Part of a small language model's weights: biases.
MLP neurons of a small language model. Each row is named by its layer, matrix (up: input weights) and neuron, and shows model dimensions 112-367. Each number is 500 + 40 x the weight over its row's rms, rounded and kept within 0 to 999. Numbers have three digits each.
After each neuron's rows, "fires on" lists the tokens most often at its 100 highest values on Wikipedia text that the model never trained on.

L3.up8:474543557493424475490439501443408551508486527530480460508497526523549464517505489527508554517506484504510540559445512512467483526540466564503555488484521481466506452476497468458529534458486475514436518478484457546539499553502519501514578492431505461518474429460460568449540478508481461513497545488444420520536581480490573502457507471527534471503501543523528441473505500521407531482499497520544510467516429532490499570512481495419622542518554446571416538549515504525488524447487459534555536503488606442547515465481489556492485508541519493511450469504561484521501518485489430549609490495414473425542541484487550458517515483544490487468479482555551515505508470470422496478530424533538481436483570456543457505515466539523537495472534522490539532500467545466564484475450535
fires on: "and ", "the "

L3.up1101:417531517485477546406489504509488499516529529524487422469563497554519489527402496439492486552517417454504540511413574526543437507482508534447540492450543499502486481444474509542491485483540528589454550494550505501519463512488511479523506565495502435477503517487535517523440485451515495476486497447512485520537509561491482485480489480572524462532505513479497480489519498534497442479510480521477513440526455495501496477577493477530546430528505543526525494483473544591522509493473524466526588524488490481586492460477465489511543500493501448537482543513469593477501473511557464491533500452457552513476584492450452509461530548525518455512534500537508521461461544463475452439512479519551471439573502559532556572623528433514539426491487451452454550512588542493480455455578511
fires on: "(", "and ", "|", "| "

L3.up1065:530450459462471497522544456488498460543547549584509454454489428517517483479481458534549550441467466528533475565386497500461490494516450464493431485511516447485525392531519495440495565551479460507504468555429482472544551474470564543518505500522515550473489462558393544484513512528588486406406508497435512464460537431511516567423500543501646461497538460492529470467471480533444484517491474534579488520449522474430497513469533526532583502533390465514523480549493538456519512491445476492495529575502511459554528473532503481491505427564450559482501460456489451515521568515480498504498512433506532472520535493486514464502534542485478590460481515530487527482492494525480460531523447462505491481588480474544479415466495489506510463418458583538505444415484486651496482527467499
fires on: "| ", "and ", "by ", "\" "

L3.up617:528509405409546528484503452547533472498500505452490557515516505511476579440506559483483561484477462493552524553472506477508431485449543541459463469513526497493483512522459534468481477508496496595535513499513528473474474471527441507485472448551471521477529466472503520494520403469548565488510472573479501503488479536400531500497545513503523525531563487488516493496483435471542448472490556479513542541519556580565469482476438514408520502501451440518565506434479448560462522523552529457436570523468577548478455506481449491445577496507490586472477518579539474530554494512506565444569507534507489428504482511467521456519589453498398444495495497533551468548545497388522532548519486475481443486595436498502505496452484465521482438483488555452494541464531526548525502526550480
fires on: ", ", "a ", "from ", "| ", "between ", "r"

L3.up1108:553510562513486523492461441500504496534518416483500581494534490497556486533493487526435522471424413460494517501431489476551471519552489532488423472488560549428512555463454513500490561449569553456542533477472563431543482457592420463570527452571465430470477521468454547471502499495473511512469542494460554450410495478461502505490558525515519490507548560478515495465523461549484421506500598536501481527479509520485535477490469460502478496497483572558558484489529487533490438391482463522530505435530490464555629504479572495443527494519543501483452513568525610509487500531493563523463472559454555531465522443490573452464488515547462525465508564547509474464519558445481491406550454522554457510526475502499464511504447535445453484451500489451558538521474502462442448574498508
fires on: "a ", "A "

L3.up934:455472517566573450482485528484519479565444538504528591469513481477501462529510515410430492621503432444475490586438447502463466461467482527487506442559507517513503498527480466438421571516487479526462532523437366525491503540478585547505504517498549443493536483485438477468507534457484449471501486594502528461484489456520533472531511527506491462441495530504477567489566508592498581548487506568550473428531452484459470543437510519479484537462511463574500513478494496474486511486478548512488565569518533529498479468516499482490469512485556468533523492566494494458559494488463427500544567469492472484468535521514467472494473543459504501525456480374497503527530469539504513464556522534553472481500529499479487484512502475523581480527496531449475485445439450588439552466449482
fires on: ", ", "in ", "of ", "s "

L3.up585:459561441463499561521580421560487507514499464506522475511511522462477489490467573446455465445473412570548471519531525502513505543552479570516468461515539494475490545510422529501548550533525506464510462545570533472521494456482542529563564538511461523504510465529511463485520498485554478467477489571486530539534440541475585544502421570486549511511481528510520519490495439484487472541495547515549527476464489475449530556512504449491503493450526476518472482493490441520538514535508483501464487503494530500536510523427529401490499537431512590493475423544444519573563497513493531529576483419536576433518522542487417533422527524529446530482526518532501522496417505504532504516568506551556469443523405501524501531524464494497481518530469480464571479485421499536532444453483505
fires on: "was ", "is ", "also ", ") ", "were ", "|"

L3.up1488:459492486484519516436481539502523453529415547446499632518567490507533492471496576488420489548585579523464517457438501537525357455404494482462492517529474468545460440538507561528478488519511474542503537513502464515509534553479527535491512515490501461420537449484463496575495534489451485471513415534577489426476469507440568474555523483564544538502495460476548516511500525430499531529536577517435465521482546511541558523525516485501462466571537533488521476512494462516466418530484480507497535511427494489536480492466498514494548512535469574505521498552580440493509461493529442461504527494381504492506483521541493527469478552502534492526545491448470525462547536545469489502553511469506509508464443484438468521551455466496548497484446523434543482527536450503517529429472535
fires on: ", ", "was ", ": ", "approximately ", "about ", "at "

L3.up1432:499526473517442555538501520548538428535518499554531557505500511423487527515512530432477529514475559461503416513568526521513530499529490508516472444452545418518516533517426471514536538558475449503494532472523546407499471455520468505488529518474449488515525502513523506487452512453542509485440450505475511483504529500510552572526539451541581507489472502561474494488487548475490504576511523501512439490455562494579486406481469410477487517511561477487525502561516486490404507512489439489452492480500501497533459545440470511412440543502474481543547497487509512467444454501518503421612471457495569460509476505501445537466545471529519441400508538489544458486501524506539570539544492480502457483588512607530560427538537517500515445488530471517503489471503487511483492464461485
fires on: "| ", "only ", ": ", "; ", "Stadium", "he "

L3.up892:449462513512471479530525520477540453568462487428521547507577456576526477495442486499489469479461417487528426441550465526460504495470509486423526453441519495530471533536513550461540500549469438533513507499500512479575578495446517492516532463523527493452522468498468473501565461496583502487436483449483468394442532479530523592509431539585509468413527572544551465460559509590520442514500387473554458458507508444518538474431572450535451542486526492495603442519441421448472492505449462476508571536491498463523488542465585530522467496542528566486550479536492489492475550475507512530554487480513464483514474443486537503494541464538466537486498491503515478458496584528422491473576465433519483508528486474529595461503473424458487451515446468499419525496566462488506480492456549
fires on: "| ", "\n\n", ": ", "= ", "; "

L3.up940:502468440458480520480534537507422490500476456488491444572538483518507495576564494352412543488543433419504497519468499499492518496432467476473460392510530510518552455453481453526404520507494479484524510517527503495542495562508525560452576454499516537469470520483477480530472509468508539420499501468521455517531580513503471540470494517584513506506538443534505478546524557463451548543485500450498476450451522446502498514511556491506488529464488444482497508525480544503506499496472454541473502552530527549519492509474502473495502581593587472559465428551527482524580431477496466535464485538438462447567557477444439486491453531514530491497467512427476501464446510525414546503519507512549513458593487529548466439514613495513562460569521488474496501485547510503428473492434509
fires on: "the ", "of ", "6 ", "It ", "– ", "-"

L3.up574:441543508432462584549517456573528497548514532534505548405500483515546485490461476522483583511494531502526514460490536489495446533530493515453451515536491544455493448558467486485531544462521452491495483477575531470533517478505509471570549525521477522508559481522438427510444440448583532480431530467473511525441519468425523540538532591505540437507538524478520467507488500585527408477462477498626515506476430465579519482517493485494558452436563482572491429477559418433433483446573441509509514530471508551421547476494487469387451572515475521473509499490452538506522488485534523411530454487522582445468521475468490507498534463556480452503487466498530482457420484447493516568512501487537475482479446468525505501476475413515501490482551527460480561498531558503531500468455492
fires on: "and ", ", "

L3.up247:532568448450516522421542462592510477550470476490548539467497485515493543538496521470483564483489471545511498546436538439483510527437531452448550526444470536514507482498471538457458508558557399575480556563494525433515503526425520515525486414532491453452495482489453486468554519397539510437427526505521477460486478472546540468483572568484551406504528444546527534466462500541504516524505527514597459523464509441500548521484485476402540471461525465496551459495530510536510442532463528486452514513508489519511510492524539522474548529511527544453509488492514519406582470477486452482468518475469567451497471477518526506533587484541486502563486451428466492517520514606497470535546560502545544409522437484469536482476529457538647515421507463461467449432447479576545536468495510
fires on: ", ", "ers ", "men "

L3.up1456:499528477569436542503465461446524555492496490517467555460501494557482523539508506534493589488518505501545499563479558479556473512485468448550538531545508434472436425448493482595460546462430484533560480534523488466531505546483407500478550518529426486449431530418487520527512585563529480492452533610532458537452430535509559496502491531545528506525506498510457452454499469487479535481511534554504537477455518470516417443541452493406508464482498503511562435561579444493543435446476461490485573438549513512523470475475487472472525504483502575482504453555467520505587512552460518458540573485451530401464576448530529414491474549488462511511499447513594498459530548501446452448508583536424581517544433473464450482503484518519485561532436450451452534516521539519496571483484468
fires on: "has ", "had ", "are ", "were ", ".", "is "

L3.up243:472527517480486507440492515494579460541484432518470429570571479489547446528451522508475506460542439497514511431511494498506553468495478520521489474433562510525461487487485479529529445498457469563549524426461508486499469492450477470550549503474511483448459498455484521493547466443515499446490383466502498506499511624436499585535557438532477490495471564510472414492514500434503485600504441526547470472516485528466466523493537557459604536535428490500485413489527406471506430506439480495535550445571521494483519500499598504569539468411535522479581478550413491546460485541521492505538458533510528487529421507470541524464521486498448507508482470479525457541502556544530499432566470497448497492500498488444504494496461491510558480457483478488476499526557543493548497485497460
fires on: "(", "| ", ". ", "the ", "2 ", "0 "

L3.up82:494549531496463533470456474485466460517421510486536535605520424512565470448515494584473456476496524505520551486499514522525441523486468531509497530533510518476481427521543548471482455561429476428510490476457535522570489526521457496513509468520556566520501552484511542469503499464505534391512531568507467433475540471472517497579495496607457444541481548500480496459475421568555412539511470483518476532437495566520527512561460490466518491517483485525473534492523476555420482517462467506452521485544546505560471446491492485456574526604481512429529468513562460572540515473512538466491503552388494462512542499464541501504532554491447450500511446531485408416545494494468532499565458577452535503494529458495472530484473536569448458478461509567509490513431489518495505467491473
fires on: "and ", ".", "ve ", "or "

L3.up46:537533521518528505573412435408470517538493542447507508500506445530536465483485562502454593528442449473544533573428522521497468557453484514489438534482550515464514531481483492496460515481548517533492547541560480434542453463520551516533534551506484503458489514518468521559523455590589552469566466520466538483481465489480508504507494497512465459493505546516557436530548536500516511530493523464496485476497471499501505533532469489504460541498437552501536454523535494524524476499506501496530496467429528517549552425492483476467467516478446487455463492522458522581494506537563473500477520436495501458468519501487488383447501560467502485532586517483482504442512597464409455510543555466489421463487438567507585463507526412546521516520433506474544576441429501522451493480484544
fires on: "and ", "a ", "| "

L3.up386:471477507582512511481526519548520480537490494521508514448582500532549554473445466482482476492518499500490473503472489488504525542524507592528511548469582523480495467495455510461535478520505404532519540425427441539477461516478509440556547530511566514488554426546546480465464482471529487459504501477474495466465522555491508527580538478529528536501541456482528422534518532428540457540514443495549498453459483463423510529481457505531533515537437477448498442508437497436497471520512494485534484445602496511465496452613457518511531392456461549459524529603433513507495464499499525476487573523480499493500435549513484514477462546466478551543494561478465507552535538534569506499514520467468511399524459479551546452558470499489505521528456452506583473438526564539442488504491424
fires on: "in ", ", ", ".", "& ", "; "

L3.up40:501487515510604412424518491482481489502447517506515653542527485592553500476501527439474496485486455463452473478455516503474522517528459480465476485525518543476505489511511499541450513501506454541571465504470437515506519484495514515579530502490514389536518517500403437524511550458516515456491484465544538491451482483479535527520496519507413427461565459501575458530543538445545539517470452450520426454462560452480524490570529455516501543462547496507486479449518525437534467466513435488452499440614502540508564499503521479486551496469544517494562432507457512432490531505504479539521511457534539511520509459502492515502582514570509555443493472473542474459525579521483481492530481461597497460439465521508553403530508532452548421505508494515427566468476486589498498490462490
fires on: "-", ",", ".", "very ", "relatively "

L3.up540:506482451483528490513512482483476473557573475540538503488532398521528572495480512503533461476476505488517534470486472471481451389495492447416485541524534467546500412520487511473544478502445483496520491532459463528557511535511486558479538481525512492450463478480438559444512523505490496455507450486488497497444533484452530526571485481499557466564533503489541471498424501503469503470492511503496523511462556491405459352469483504456504497521495525476531593477458403574408421519471439518504467519497476515531547459546474468490550424613579482418504479523544454458521562552521446517536503507501495463482506464492550477533526451485482514455559494575517471466504465482527542521600481510478467437492505405490433457571499550565471480409504559474502537509519545486562543480573500
fires on: "(", "as ", "in ", "and ", "that ", "or "

L3.up663:483488470479485494477495533562584441525460556513465537496573511513508456564487526452460425467524395504550515511521487528543508500532432523497515517499516512462482519496543570445536453509441464505458498504475484445490559505470534502492565505454564489526586466469499508500430463479507552444480495533492488549510561503521470564550595510454554473521523464484512479451513515500472451520492453442531415506490486476494466536468508437491485579508529498477518477442467518476466549474454447501513612547558517466534475551484477522492496474453484494500479453534454535517423521541498499422559513443515541492523510480492509506433555549490500523548503503510509445442536498531468447537509454474606545473550498566534479421535445432525495389493476498501491507517533406542443490492478500
fires on: "\" ", ") ", "\": ", "| "

L3.up288:392481476437498516498529463440504459516496464452522555477511519535588518435531523467479519496473468564454526437554476452484494534440498513476518442469541547511515524507489509518558440504511449520448501476428452462522493511477472489597498456509535498518489423501462468439530505434435489452501453513537565435473511541483471462500509511507452464525520533435480466466516445487493481493501551516564482476479562414527511483511602545480510478504500474527518506558512495487400454441568511471500492503519524509512506529468467455475480439543544572439611460577516512560509481491509489485521547487432536441456451555498487521502569457482480494531530489491481419506521482490514593507495507495523485434469473453464520436486516474474524532539504510502466516505438512530487482611468406
fires on: ", ", "Los "

L3.up387:450413527496546497490495454507539473557457501427518410474550472500542440478469517473490552585445514421486456494547522498495464521488475486482559418437490497521424465504481527392578478514523497461429426498499506527494504488466481527568525482418577515516494474552492450500519485458509474507435507436467489497543554573504538520553526509571489413536492554512474503461543492497500501515510477558549446490485572506476439492526450440446525501492481498514527447536498427478479534519539487489516534448486437508522470560525490477440386504582539445464482416567546516518526522510491442524512437468447567536513527499509541553494529463531508458562531522507536459476534500559449516435538459523432467474594524460475521461552502563527508482457503509465486445512536487423471541460463517
fires on: ", ", "), "

L3.up974:445494566476488457507534505513484464490490513476506505459530495534547526449426529458505421516516530510486500509476495428491493531434520517394528431527542523548525531549553536533508495533451485584371487522459457561462499505448493572548515484492551516507482449513552482485497438434447480489521471525530512430417554536511513478537405559506502524510523521561523465523479392513579491475491458468542468504461473474477528463466550518516476488441562505522535476473496453492400502528488432539545514542503479520588436455569464381492491547533473505499570513537498480502494504473493534453435571517488576522459512495542484515518442482535494499548467492441496518514501479540441467501498518489545534478482500494502563513463487498495564515538527565544487505458524513527509502540502488
fires on: ", ", "==", "in "

L3.up1215:458509488520466469510445505485487420514483466510446485512533544516505438483506460456460469467491428480438589464564551502445486542496512484491511518402586520498465537519476595473508489489492426477491497452476467482550573467512522528475568536484534498488579477492470465538538474545601559423553498503530517397444496511526494510434488445399522503566597464554511457453512607445486472518473531550520481495479463469490562514419606543436440551495541457586462512442484540454481488379513489538503527486487487537516491413487529532555542531484495468523547501567448515494441494515499438465500541519528455487536538516507403516542521489578567476523514495471535457490469489418502494490552482466516511408474525455572490484506505506575494437549430549488549503521551465587485500512489530
fires on: "- ", "\" ", "by ", "– ", "(", ") "

L3.up1422:468503519483487453492516531481588536507529493478534549472447383461493445479513515516435509492507498464511544529565531436547481526507560541458574590455456505576525497544467585430523538489479507511532551544541524481468466548474509442490595472563588505487449496491558569526563479541524460506401538549468499522452499470448462526538522579559520505478523532575468484484509518547520485520480447441464477508511481492485508474476455535551576483495522439500486475571496506548597530445535515610510465532525512447499558477507533507490469503532611485453502536556564518554487506459447423491593464520382533535543434513496478497498556500494539509494526501530546506472470479533497483530511491538532574511528511496447500488443506493535456456491535510469521480470498513486541560568526533
fires on: "which ", "| ", "−", "; "

L3.up263:537463435523482520482486499537515464509495496566540583510527446467525477538433519434512529461421497492452530492489523499509511494534401382527456468457520467437537506494456488532497559506515517440468544569559478489533600461494513522458560482473534461486471455528495441450518465468534513413464450482451489468460459518503475565419579510516478453524588451492540414525525500498545494515486523433543578467533548463440532467527586468524549535512472458503535537497529552473486536436498487455512440456559510453480521472504535443500583509413535532485540429497474455451466491524539539459550505460473518508576491500517438479528532525541511533479512562545480481499461572458474499499518382492552480452533527420465478505438520492497460505466463557490451424453433485585448513500545559
fires on: "| ", "is ", "ens "

L3.up1327:520482460522508459471510441476490495496545473507539503498575467497549483487437528507463503456472509550469445442527519551476530533491543481441441479396519496466508456465423465499454528516456524463498547466597525452511466503481539506511545443510449518458485523459484487467516489471514521510504401418467413484511524511509556494472499478522495441411544535536527452512468511511572466511507430480532496515467562490453500424489493509497485573521454481525516457557480471464527471483474538466496498448504470545475531538506573546471469462510552523416563535534457521462555508474531465508569510609442504465500386467481505443538519489498487515482508577550520454503500530584496486387577401489486501491539431526534511461457574504471529496465473538558533539480514539519466493564475498
fires on: "| ", ".", "A"

L3.up534:536606513494509485453447478499442495500494514556492408402563553544518496498463443541490530501556545493441461538479485516532421502545501528483490444496594464475465466545446504500573580489533550475409530458541481520531587459557456561492533485574476532432517370518466492469532510479499428503528526478502517492542561486443569487505540442488488533528514501492455472503432430447479531478549562473494525437469463541584520504574463504481550491474482463477494539407485513523430496456533446502485503449477532546481518534466478582508472519513539543555530457497521452526531460454542582534524469455453512510549502622491492475505466588516548519458574462551555500507484513425522486520534451451555418523469502476530511508513528486463448463522464589557463492500475519510490520543487462
fires on: "and ", "It ", "–", "but "

L3.up981:464562507476451471465426563484407480528525478516520504512536470465466455498517535474461517570449500524504539494455520533484493503465519496499514555486596462457525485464396552529490492495425509473514557539526428485558482510545544480505507508519511416463468532491546421539468557489548462495520526528481522461515538489493505557487541438530530512461489460573490476514514513504496541576458447463535414406431447476592455543543638483501598525513438440603423492536551574494566574487439529520491530504511527485563520403466527559531473531493458528531516487528406476466530507528506535517513503539489465470443425550456426509475548563507474484509520511527472546509483578495557424433544466499461495522558515526513466504521526520489576520490472510507487563512540429516476471466493522
fires on: "the ", "21", "10", "6 ", "such "

L3.up389:483529416468519543454443485425489490558489483424571460531505401539507492449430464547463486504470465463565503534471495484465496521444535482435523528487541473532475456572468554489498488553490498507503532512497466488472493508519482502564541477500545517499542498534444466534443466506576504509507439497517476469516507544514481518548467554576539446530505543481535509476557481549507431525502449478618453466407504499566470539465549508531534488573508503530470522439550487499456470507452480481513530505514446452545553495510501504462504523556539531506499421601513454559518546436556522507559435542496453487489594421475563516478540509497471484456579504479511566437533510508436509438558440471477548534525510495501498475508520442568536563487492475475488586512486513520450516514539572
fires on: ", ", "as ", "The ", "and ", "including "

L3.up938:528504516475536508499430521440464491562419527511487432478519450515502543514504456552539549554476505449509470556504484554442494513500503536509494447530541459502537474441525441436451561575447453499448439535432465493579511582575486520525551451557478506499550561581432563502480448533518531430444531421485541523466504464391571505504519500505498516488495483447555556499490477473506595469502502516481488552509452474538498482485403502458476446445481504516502560440489475560463465462461513452481504517462524499543468468531470482482558493582452484433497520507558530609559526488515540521537477501541431454501477423490572422479549441492455528497538468430471510462497488550500396513553485479481473477517538555540548387501506503546514460551455531539478473512461517550512493514574512
fires on: "and ", "of ", "–", "'", "-", "or "

L3.up1185:530496506512522444518456501558507518518481464485544456491503533460542477550450438447574452491480522450514580513522494447433489444526546533498402551459521493533470595512439495491449522535435477456485452500507387485506479490525623478538494449488476487473500480534532569524486445548518515372472530468518485495454507477509465482460502463495509527486529474433564460495476478495506513544545511462542594476523449489487549579514529545475504522411492475545491473550490513503510445533488504508525453536534475475482446462454453503474540546542511500527607511494476489481506497419446488474490558560475513422510452508495477428513523433520521516531481520460486550501497575522484545474484511581440509394511524432576478501480636424514503473452530501529526548489437542523536470494504481
fires on: "|", "| ", "% ", "+", "mi"

L3.up660:491531515514413448468480523585504491493487498528527555477547524555562421467550453464505501498431537572526469517474506503497429526485504523495553393502530440568491502535504564507451515468410461556522449457512486468477547547528505492498559553470449447451501473461506556573490487482464439520492511494511467491494489472534418512546478518552572492498527532501529422501494522456454550537479473502448484529552509522486577575513508468518544444500512507459492445469538540435488552491493423493573555512498562490557550423446500569485535618557501474552536473490466437488454532476577508451484543591432527479506603481507488464539483528516541511494465507507491459449519556541464486535491567490553567509525510522518480486548606482464555446456508497510503568532513518504477425501381453
fires on: "| ", "which ", "that ", ".", "ph"

L3.up189:517496437443507473497526470522510477601521483436507504457470435502468465510472500461473410506485455462522539459463506438539508431503547466472519530533466499406437512487417474473484521513497443516514553538462501481463502467471531513500497446512447460518561472510495513502509488429520473462478498579525496504536475528539575584470424574591582517528495451522508463458514469538588522475498565485571451486515534489598500573423459515388453525539522477486493478501557470559526454505512401511495528477591482508526525504487460508600515583529524538515479422537458474426467531513518506456503449502529590439576501572455497489516518564516442473516550486480532495431583490474530430510494522546529495525467468502466489483510490422502508526584502531467508459459442463515493541549510476
fires on: ", ", "which ", "while ", "would ", "could ", "can "

L3.up245:487528451473485437492533503454445460553484488512483519522509414550509484444482508531443540536453427491537478499476439500488582461469474509380526526492503456497470479567538516458544530510509432461490580533497521510544489528481500547545527549491483504527396497476536489547480515447486571443543451468486488474521519541431459529447470509554575459429585533534569535458481567462500471477526474515533457500427528506458512396542539438448436551506495449530500430516475522422540443523503483518520557450583537495496582498487485517543530473550508528450484492520451499574515502456481475475506529505473554489468491501496559459492511504473484474428548475470458474467581536537397556487520501451450498494495401505461576485533452499515549495545435544492485539530455466508544455487516552
fires on: "a ", "A ", "; "

L3.up782:456521533501533461528468506520515513504498500487549494522562504494535454461527512473525472542500461519579467528522501526527527502494519488425505495542535437465515462527493550428432470543469466442475547466463518515504544540580482491635550497475491489493515488424534571541537513467537552508489534549513545470490482423457444449491467436453510521544512510421494580469434471459466449497472511531498526450532431519457498467582568463444466537465523476588475509456437515510483491514518507494568506503554551433507572477503494542519496482611438384495510478557505481516542484471542524457475553472467449507483548489449525376452503550582477414529564499488537472454456511536489449452526524472521506471452529503526524525524484481481445461452493451472595561483456489445468454519455436
fires on: "| ", "|", "; ", "P"

L3.up427:470491579487478528514548486493536496527528489557442471476548487492460498452527520457470453489545545450513541518508515534470505526478445474572504560428534496535403396496483510530500463485500500552449589453440393525561522480466498423440519496472544539477530478510546511492503522462535439509515479523486554503496539512458475463547506511507517499471485474539567461505568429495633524516481465457507505455527542487432458448469441447541534480581486513493484504444526527526496543496478553520487592442475517481508498496472415480513415480525437606504545543538524495464503440480446554549541461459507515508456514500424519509462585495528480510484482534476430488494483467458487500488586493530493467439442538443465498518470508549490517559496528515456527570486506610482518509529515520
fires on: "o", "New ", "C", "del ", "ex"

L3.up1535:509517545560505488490517454571562504521540503482541464492537464521509463465460508479411551565461517459438514481537507443496519518518475566495492518502489506403382428527512527485551463503535560537537468493473486462538451545506461449547535516511545501478496443514562426535531449397481474510467488449519524437514501504523446505503497505521457464392489542516515421545496498489564599515503487520506531499475495507457488487502445539460524629488507502547555463565511505516529502484511539484437476415592482521514495510486601516470436475491533481437557534472515593479519529523473565491485569443394530525526468532430540458536462536539464527509563520467542430510541491449509581465499555498493469527482410532549554430555505522520527462460531516484526489391511574484475503467478431
fires on: ". ", "(", "& ", "&", "Val", "Rom"

L3.up268:490518527493547459448455430630494542511506482527520506493557479550547473508460523402508427617548540448500499487461501550490532432537453496470525540439566490542486529570437525487473494537482476535511523446493454534476488511498505566467543470464501443486561517479469521492534518519547516510498501490509427476511547539523487499515498503501487473461547528557486416543486503448569467544518432513498489432465429492493442510527548514533531460462530494563528493410489485456449537488501464517466497509509417546603453420487460474577520489510419505603565497499410484525476450529527521465540544496493471469541546460495410511497485501574510480423463510526518528549492522522488488520545462499578513456507478489488542542478567478546482449477500536551485498528523607519515514471469496
fires on: "; ", "| ", "-", ",", ".", "–"

L3.up87:488517477451438486408566466533561463554459462453450569497477499560505575567529546535522485481516470448608525480462559466539530475467437483483527459538509558491536508463476445546493511481516430503540526552454557446510486453534492553527579471493447469485465534554433454539518491494493518475508514474490486477468518471464542453561527504514520416568447551483568523406543451500533489466469539491513462509489495510516543464538521451514500554458527489506535479440530544502476505506547524487476503449545525513511457497497513468474538528473514472501503504533473602500564585520523498467448493481519520495487553451450508499460536566512446487503505432498522517458506533557508402477482493471491480491492425542440541495431393465526529506571450528482487500477508426651542488502538487
fires on: "\n", "(", "touch"

L3.up932:461511434482442430486568547477518445498506479526461466419530479502495560485484519514514493481468443501500485473469497476507518511477373492473535533499605504477540439548448548500448481486468478501480470513504551533496480573476480568462554509470481478425510502473478500466488521486486479460540463450466523503453545521495452466528433549513549369572504453577523439519427476556500511468471507491458492459467530500478479406476530551482517542538453542524493539434521519496493567522519504486522465494469526499570518469476490510513569459589484541543566489528515451500455544508511498493508505494447508456491522505482491503531546508516504477519470527560515489480580472467563454523555533484542503460568518539500531474480555558493507500476516576540549528546421570506541512567512441
fires on: "(", "0", "following ", "al", "as"

L3.up172:496492522481464529523462537517572465510573523430546478468493531489521482448516492487411528453507530429536510435539465466518477505445448500523536483570510550508515512449513515467502544471483494445445465536406473534488554569545567441555582433451460508504524458478458481481523509566586495417520466444463519474522575441507469533506562565552534522488573556501517508485409530474508519434507537475519444554517544504504491558487538509529533461434477431508512494488529489510527536529488439547420542537502429522544536541503539456473479484519440466498435497415532544474537502507466541485494489485509460531443517518589447499540486552481478497507501520557543592474445456520593517486558505497435511557537587476427473544519434455489525448487492487478462557467478500501421520505460542
fires on: "of ", "- ", "for ", ": ", "to ", "who "

L3.up1089:540504519448504502458429454509520501533486437479511498507513527550554484489498499397376531573507527466545540489440515511476514478516459469473549493443521476509522507578494526465416460542512447485491575458499476476465490525460500598488517465446446474483466493526473424519511468509531479462522603472517490548539547541529496512493453513553467502433514501543497507487493543562534468526520502550573478539477483520496519556504465469511488476515458477548455413434462502510508454466489517496468497502552436536559496447525499510470507540460504514534483438485411540463465491468529480514478518473552439415552600558474467483501518520505461508514600476529572558474443500494502507519602514519586446452518482515515585501503624480559528490587438556543533511491505498595441479514505488
fires on: "and ", "of ", "& ", ", "

L3.up764:477466515527511483473559449495501536498530464457463510497581451508509525426522508562518521480494473501408492435562426499462475473442530459474481499539497513523482424437447483495434395481482478520510495485468394498486453444515486493479534418566475550399454486507502518463493514434512528464503453367518503472548504490428508520512453478514497474502523522507541558499498525424518525524540490527526505473558542515507444523452498507484518507525469521544546431571470417516531444510535500487534537527520481530474495496455497514531528462535546508381529487523581518483489570484558416499535548562421502437524516492484572518497453504435453539539567539587529452493575510453459537459542476522501475504468513455517457454551490464468452508510473533517574570506551566475556557530500459
fires on: "to ", "−", "(", "(−", "by ", "."

L3.up1326:455497451468550531491469452540502494555462465495484564496522548503502478487553463466483471535501518442507463533501531496555436537484437470513498499551480477512507537556486609488510521506542457567444521548501564494510471591488532487469500466458519593452486416514454435490490512476549504527485471503521517473505457558464541473461530550463536504487509481574521514446555511481506426497523553553550530534429488475577533476589500423424402483476513520500520364536458437570547495525522514477488455534474507500508501525510468461486458447502486492541522428507498487477560572470544410451472540516479470505548522532469457510539562481528463497593503488437529517480548530573465412514501489479484559531542522532503450522541508398524569427562484481550512489484490402514490481414487489
fires on: ", "

L3.up1173:548473545509499541468467529490504523501517513553527470545578559508497483519509461530501481524506557458532502488511557499411469503413480539568534466562450503542487469508508521474563529547541506437425452526496558552528520517471502578463533491573478536469546472489528494521551516517501492415459539416453506528561490501529449493551535533480462613476505478476564451493457450480491441478495491554448525540486478475517515560489501499516490522467454465544434473489528498513477563470505527451549587534494426511468581468491465464456453415491460544513585478536480438485562554488483505508575528539599486469477566476498505538479438562519528544434483515479561575502498508508484512518495477467504440456482531516504510488573497449524631518450526503522536541480560433495462526537529506
fires on: ": ", "of ", "place ", "): ", "-"